config = dict(
    n_layer=9,
    d_model=192,
    n_head=6,
    n_kv_head=6,
    head_dim=32,
    d_mlp=768,
    vocab_size=8192,
    activation='gelu',
    norm='layernorm',
    norm_place='pre',
    norm_eps=1e-05,
    positions='rope',
    rope_base=97300.0,
    rope_fraction=1.0,
    qk_norm=False,
    attn_scale=0.177,
    bias='none',
    tie_embeddings=False,
    parallel_block=False,
    extras=['capped logits'],
    init='normal',
    init_std_qkv=0.0361,
    init_std_o=0.00848,
    init_std_up=0.0361,
    init_std_down=0.00848,
    optimizer='muon',
    lr=0.00964,
    lr_mult_down=2.0,
    beta1=0.9,
    lr_head=0.00567,
    grad_clip=0.5,
    warmup_steps=200,
    schedule='cos',
    final_lr_fraction=0.1,
    batch_tokens=16384,
    seq_len=768,
    doc_mask=True,
    train_tokens=127700000,
    steps=7795,
    dataset='wikipedia_en',
)
MLP neurons of a small language model. Each row is named by its layer, matrix (up: input weights; down: output weights) and neuron, and shows model dimensions 0-191. Each number is 500 + 40 x the weight over its row's rms, rounded and kept within 0 to 999. Numbers have three digits each.
After each neuron's rows, "fires on" lists the tokens most often at its 100 highest values on Wikipedia text that the model never trained on; "fires before" lists the tokens most often just after its 100 highest values on Wikipedia text that the model never trained on.

L6.up97:436560520511520466492495484559520494462461519539481563454505406459504496452559500527468560532551465536501524542447483400529527440501449469510462477559508529505446548584502488554519591511539411499503472531459542510480551497493470520481477543449487520434503482482520472516491456506495605414482481536472469500580524507517514540507477473494526477520545491464446522476498561536502504501554516448505451572538480514483472546503500585557466529432516400538424536490504480531457521475412523440464589529536508525469495455525485466512461476524482426470460501587532524476486510516568555455
L6.down97:532499492463419523540439471503556494506530548448574506485483520471447473457500567468515418486494429544528486517541503493470550502487525467515466506535485501508489486542531448536458437416507518493531485577492485454492542501500473575534500479540461451431524546525512435489531503540484537562500460513385458605497534488486460438479466471520530519491467421572427491493570443511528500477566475479454581576476463540525522481508503450509478473558514524581493555453465531498466467527470525536497505559532506542581461486459576506504483461474524496535546509527448396559457463516565495515
fires on: "1", " ", " career", "L", " loan"
fires before: "9", "1"

L6.up258:546482467438471530558430434488462544454524514556507478597511476512517509445513480536477482506526492546578447552530450489507494506560507492445479471405493509499515432425510420535470524480595518573400548472500553512508447555535447563497490481461440492487562514441528504419519539419481486480480495540584515549508547570476539468508488463445501564573465424473521482478489520536504484485479525481487460478548504502495501523550447503466471410516463470518479478438537529532564510488495517475603455542459501516503538511547480588487515458535486508486494536434548526497529529492509472495
L6.down258:467487523578492459473486549522490505595480504510465502428531504498506547504497531421487547492517482506461557524451482472507522487440521583555490552519520448441454518489468553442527488532441506431621467490463443535491543508446550445554499532504530516522432496538540494599458470594519534566404580480450490566479452432457477571479487441490468467450502461494467522536530467479486494468482468509519566491492494468514448517458487499504515517443479507539531515521488532429458503549489448542434604476519509463456461499425512443542515480541501513563527516556521533512544521488485537523
fires on: " ", " is", " was", " listing", "ography", " film"
fires before: "1", "2", " a", "==\n", "3", " directed"

L6.up108:402475535517513501533458473524448452422551527477448391495505497523461515523450463552522517504505530523456559508530546524527548492511519481568482476476430572547494504508520512500545432531490536491495431484562471540481535496574466538468466417479500541471544520460456491529466432454500478543470495583425453545540512540548520469477499519515455517468446554474493500459549584477436451544519539469524504480504478413515493564513486424505513508473526504540539574509503457464514558561496493561515539425439505578516454533469535424499507533409557511472510525512549437485550480499515468451
L6.down108:522441469561552531512549515411472521547501532500534502542504481492446516499524540472573465526582492487538422492481519540478536550540458434465493465516468501494523511485547504493544581421430477501477512438471559442434474458592465454567486544472466537524548471434514547489519559516478524514451473431475481497452527535514453512425488452560522510529450504561438521522491430533507541473469513516489526521424539467528481486573537535475498492527444515460488502533472543510489475462520492481452502552537360428484505515477500493457469478564481533543529513524491625482525450448504538528
fires on: "0", " %", "7"
fires before: "0", "1", "2"

L6.up634:543510453531510505421526568562517529408562546462455488467537491543511537543434465505410501512500506582494509505524593488467556492549491518514473520490488490523473487464506523506456504456572481465475498586487473523449506493443488497540480450501565575430433508531433486599528554440498474478517522495522461547540480437472439546473460504490454522489443472503500541438483525462545536552428465502557482587521458483493489456493499478458489522491488415544556548459496473524462532555501558412446492486429476567503513455433509491483518470518557502562483503460428521461501461508535543536
L6.down634:504534495513465486480474520517537452468482481505533502519455519484492421416453481387400473463467559513501500598506517426497511543477464497486543509555467537523517583473465502519510493506485476552471465520550467456519531535567508507543501525513557533478471472491440526507524481512461505442512471533481488480511459491580436448484526492544476436462405446539525575438490427452521530454508480519586488461494514553479554497477559455518473399550484509534519468519523514519504520430459526516509532547472499521513557561572466504543449479509463422474579514509562499571601536508520559518
fires on: ",", " ", " ("
fires before: " ", "2", " United"

L6.up665:557476507533509501515575461505457535517614480540511503462512506545494505536497552464500517461452576523567474447487481483522495495565484534533447524539472573469513458436446477487437538485447429507477477537460536502422535490500474607584500527537463455435531490444542450481461518533561496420508501467475594406441505458509480482478450444478492482528540494503518569566470521545498458587477480453534523497464524502496490517492504474580533565562540466529452545507437539519512500539567517460532470489452533517515526504493522508481443528560422463517486544491525466456417464486463533507
L6.down665:537456486526521461503562536527510493531525430453514508408525531452542515486521540494504520520546443567537552430500564437469483535432443524502610450467512513448544492493460566488548520465437479438467517457522456560506458436479534530535513500513469528527439497510516576460534529522522451430491431475454455522485542556548484499555530531529497505494554488518575433516487520492457480518522491554467554529454529480601526487547487530503464478577525569411457487515414493516474429470475477498531510551443499516519509453542503467524498472538451468451466466505448448541463582520485447524
fires on: " ", " (", " [", " r"
fires before: "1", "2", "3", "6", "5"

L6.up166:532533538505500445515476506509473520497538485470524560432569469436525522523541551483522401513413539521388464431521533512556440477534521502502491519543516483553410539411507520466453493508456527521514476470560482519466526454462517449544519551475568560439477484500469511498511478527527540492553553486503564438505527483502513458419490432544532470461486507491485495489533502530556509504537517533456485481547458478464550451548517516444471479478542510495404542540554456462532479513518507533519556495524468428519516475458485572465420597542515544573517500513570505409496447465510475436
L6.down166:539473463498515563525557494458549486528460456454468513542505416484459493500500518451465562557516483484532567506466579506450441518523518501466453520509529521501449542509481479382502481543470468498497441493491505520520504487480571460518478456480422525521457590503487546512521485545522528446513566563494572478522493539505530502423520509481539506504531564449546470498430530491509486587440481473505533492415473474526540427458492464467498486508457525490524580474503484527513530514521540513518517434529558483528553524506469385450458479465573521553528381565441584445542517469485493537
fires on: " |\n", " |", ";", " ", "1"
fires before: "|", " ", " |\n", "1"

L6.up375:440546526448466515531520487584576489502503479520488584445513438494503501521550458464594518486427490561534482518583512532469455490503461505504508512496471416448508492493532539520476453482439477476498494493469558519442472526498477505548480500498502420481428566484489485458441515466549474529541534481409526525452442526540506558443501501448503474523511436517479505473483550565545470567551482508524490474431489549500473448542456436562535546475527537537528529533577504494541530479508427448566520582457573520470452534564480474447581471540469551500444491505513463420454509532525485540
L6.down375:512515441486555520470535515528525473493435492518511443483520503468461445473479492463506437546509625494472517517428445453519517467448559439536530491516526493541484559518506412500551512494516457498449503440535501483530488470477523403495466472513464446578550480565497536597500519487453545526494557546523512535580582491535499485486522615439497475477562566519475478576502469472454537453464489475528543518534495479469523491525484542514487457485512455432470455458466513511494494481562472460484474472625539470502557415467470468510483540507550456482554491511426505515527541491433499552
fires on: " ", "3", "1", "7", "8", "2"
fires before: " |", ".", "),", ")", ",", "t"

L6.up533:538533509507517473487527541457528541508524519455526471445497559463472467471491486501531487525462431473538484440500542477462462450491493518511410491493487532456536516449538565543456546557555485544532449482449484461514544542463422564568511408527518520513505477498493517450532522511487456531512416417505528524551548579592503480444526449498449521484460469461534500525450479516486578564492527508546518490496518588520415461456499577501522444591472540513450465480470491553443375512523514462508520492456572467553548517444548527450493474501549493469543485455485492545523501489493439544
L6.down533:460541395428529513467479567491468478511467458539523492508533498492440472505500560531539431486415453513489529501495496488506432480526512442557489514476463517501540511483588499487491449504483524528545448490548507506452510455493422558502577473553504481529525491531506580486483512463406541503506467419496484484475505583533493533536499495511469544497428449493570512504477510561449557523557473551477558420474497490513443414478506562509532433556499591523499463487431553454458462471566510491507543495446533543499568514475598460498516473539526546522524455518454493557516557455442466503
fires on: ":", " in", " October", " of", " June"
fires before: " "

L4.up443:524466469508426491549453431530497462471545503543540503602563517496484423417499369473522566477469533558509516515485445615474541439486534406437461491493450498544505533568476518472515561536470432545496474522489487518478539491456534432555508516462522468465487477471473492439436475537526539524513464483504511521505508509540467553519495497542523457464529469465434513475516549502484516515482434533478559497543504546470495448478539539534476516556516476524453548529490446553451478511506523480447526488484601519478535487488489547477544434536565455486558538498503457541547580475422476538
L4.down443:469562517504431433489533517461453525527582486499493490514493522430469395520465434482524500487424460536483483479486541410558458562442550502510497509467488458518464487488519504491595469608490496512529498450497528541508517482508483464448484535476484497415494474517455493535500530510407555549514575453494541536520501532569552527535472508421522493494542532405474505476532472523500530516448524460491453468522553433487433466534509490489491476477545447504537553587484503574556545515543545586434467556486543515475539491561530532478466505506496525481464521528492411524487508416460519461
fires on: "4", "5", "6", "3", "m"
fires before: " |", ",", " time", " ", "."

L6.up527:420502543476509506468550502480479478511563532455531557461495411452451483416527512422593552534476556484474490475448473505471577530476492605487535496574529551546574454520500421516519479455538547502513517449482545522497492533550510491505578533552515594506519442490426509382514585448539446534503483485499518442505500527527544496486454463510449477518489446500465492444507566505479519481494518551478537518534477467502543455467531435493514548463513528479496469463522511553457453492470528519491516485469468548469498468483535406504529496562489536457466409524476512535554432540501542516
L6.down527:525497491560474485485502460544398476545547514489451432496482476465540505529498466510502533526547461591425535458518493582540450359463441543430503541582529517465474444552474511554477503499497506443459486533480475540520484526528566515493494550502481502505600446492523443528527493499495532571437438457465492505486480496525552496561535576507622536559529526492521488505491517457546467503511506475414505490482508444557476547528510531510465550517507507546465508489451562504535456490506517499459459529470479517542528512447545491496472475443384474502425436520485510437484511479511460527
fires on: " ", " St"
fires before: "1", "3", "4", "2", "5"

L6.up449:462492548461442506483453480547449528430523549426545555455444458539477537461517445509513492497495513430486486540544483532523541545477489561501509457498540553521546521492477583507507452488470474577516460498468490512448478438535557561438545468534541513514520509496572519461504551470516461509499499457505515412545488481454508519484514416494586471580469595565451512547527528500452485497497425505494470508494462471547515550433477517557546543499557503523515458452482508556469543577487502501531474451541447513403437476413513491479550576528540489486447511521470467499451500547457437568
L6.down449:536470470536505442461523501503565520510479476483479497421545549544474452533517469565557525453526475535513545503509487479514560503508506472508557491457451433497455512425498354512396508481560495514566559499492476490554519519426458450562451546547546481475475442511405497538542529467487530535503502558549452533427478504565464457491446519557472593490453476439458502566502468459511473463462557540468467499461509546473496505462520467500533479496549500482500560446502507504495489510534447450535512564485566465489534512530492543490500457487462494456533540488547462451551529490571608486
fires on: " |"
fires before: " ", " N"

L6.up27:465502498511460455495524465475453457457506584505501472492485503580523489477467494529500542480481564550518509537531490549507474537410463543518402552481514477522492493507538519459485471415429520511457545470493468429456491520471482496549465530553578505432515537538460474468503435586536527533542442517423490388495512530519560505429431525522486566469434466483562567485507502538554493540440507519534493465510493443552510581521463550509478510470507548463464480511559517569555494445444558506504459468516471521522535493474505559485537403545456538538523516454539528438548481507528516428
L6.down27:487489496539505501496501500489539500602456450554503573541545499556528525504539551441477522458457460495465559499552505485462535547562512479517481433460463517447470497534439545530508567499546481471457503496552482487532561504351495461398565454601481496537514447494449480533462535453475512477466458497438486500527464488482450472536498471452523557536447471506433486456485514474498429495527458482545542536523503511494509490505538440476523522541500562560505522436498468461455566519574442494477486554518491462453515531591491459466515522511581494480432491576500564546483497434479506547
fires on: " ", "con"
fires before: "2", "1", "3"

L4.up553:477531592499437514507512466533491493481610500461522519459499431478469504472501430470562507548566536461536525506487560519379469538462449397484486567459515503560517492510526461500487491530463492496487477477514559544542480499438562566500541521523411499471454506467435469502501487445544457539536436446580520493526439513491559532557489410482519469555516520474473526589487451530511500504458525516533497537544523462477481500517405461497469465438537450462494511464542521454515414518523502555567488576471471582497430490464529488473490506492567469474504516504494489484514545530499561489
L4.down553:524462419581494477503522449521441502584476504562423455503514494476506442492509542530530568455552506586461469495459438509529532483412480545459554526465464508440531533477519498506502495510480491463474556478482492512546493562413516468456534568514561507516577466608476493439576519535470479508576496528479506547565422451490438562451469511493500509485485489501448554547504495517460478513517561515524518456464516459482488498498532533489488468509511517456497500484463530486477439470530579529454545511495563442587536409525520537494501480400475487528435449417493562488495506525491494534
fires on: " ", "0", " the", "-"
fires before: "1", "2", "4", "3", " |"

L6.up205:481526494446521520528529452508452486436610466513491585557517575468548538556502462518525444563458475470588497539510487510507483496563457588520483516477432429503511450494510467494508501468424494505513553423473409527503543518479486582491479439510586475470527545439478494479477492545523508569426537485489486479489470526524507549497484496498404488455483503468446558520491508474447584543548577551458490502481502512558501466486550472523493500414503483487509470461555541448467486540535457533562499467509447434486473489509545504484473504519477510466481566502446509511508550607545476573
L6.down205:548471508490577486524493462508475515537385504519593492549499537479549541492513517508457505452526504515466484534580525464411509463470502574477499490468489520554431578425477529489475506488535621427503467532543502466471475429437496380538477525468493539523405448519536457526518484458485489510515505475496559497557544493442416500461500507520551489554513488473494455448519500490462516523495516438482590512549470448425498531490480450488517526544515504523527545531488531472485523480526491523454471586470523418529476538500450508523468567526546554530517557515485402512495439499525504512
fires on: " |", "ologist", " player", "bi", " musician", "friend"
fires before: "\n", " ", " and", ",", "ologist"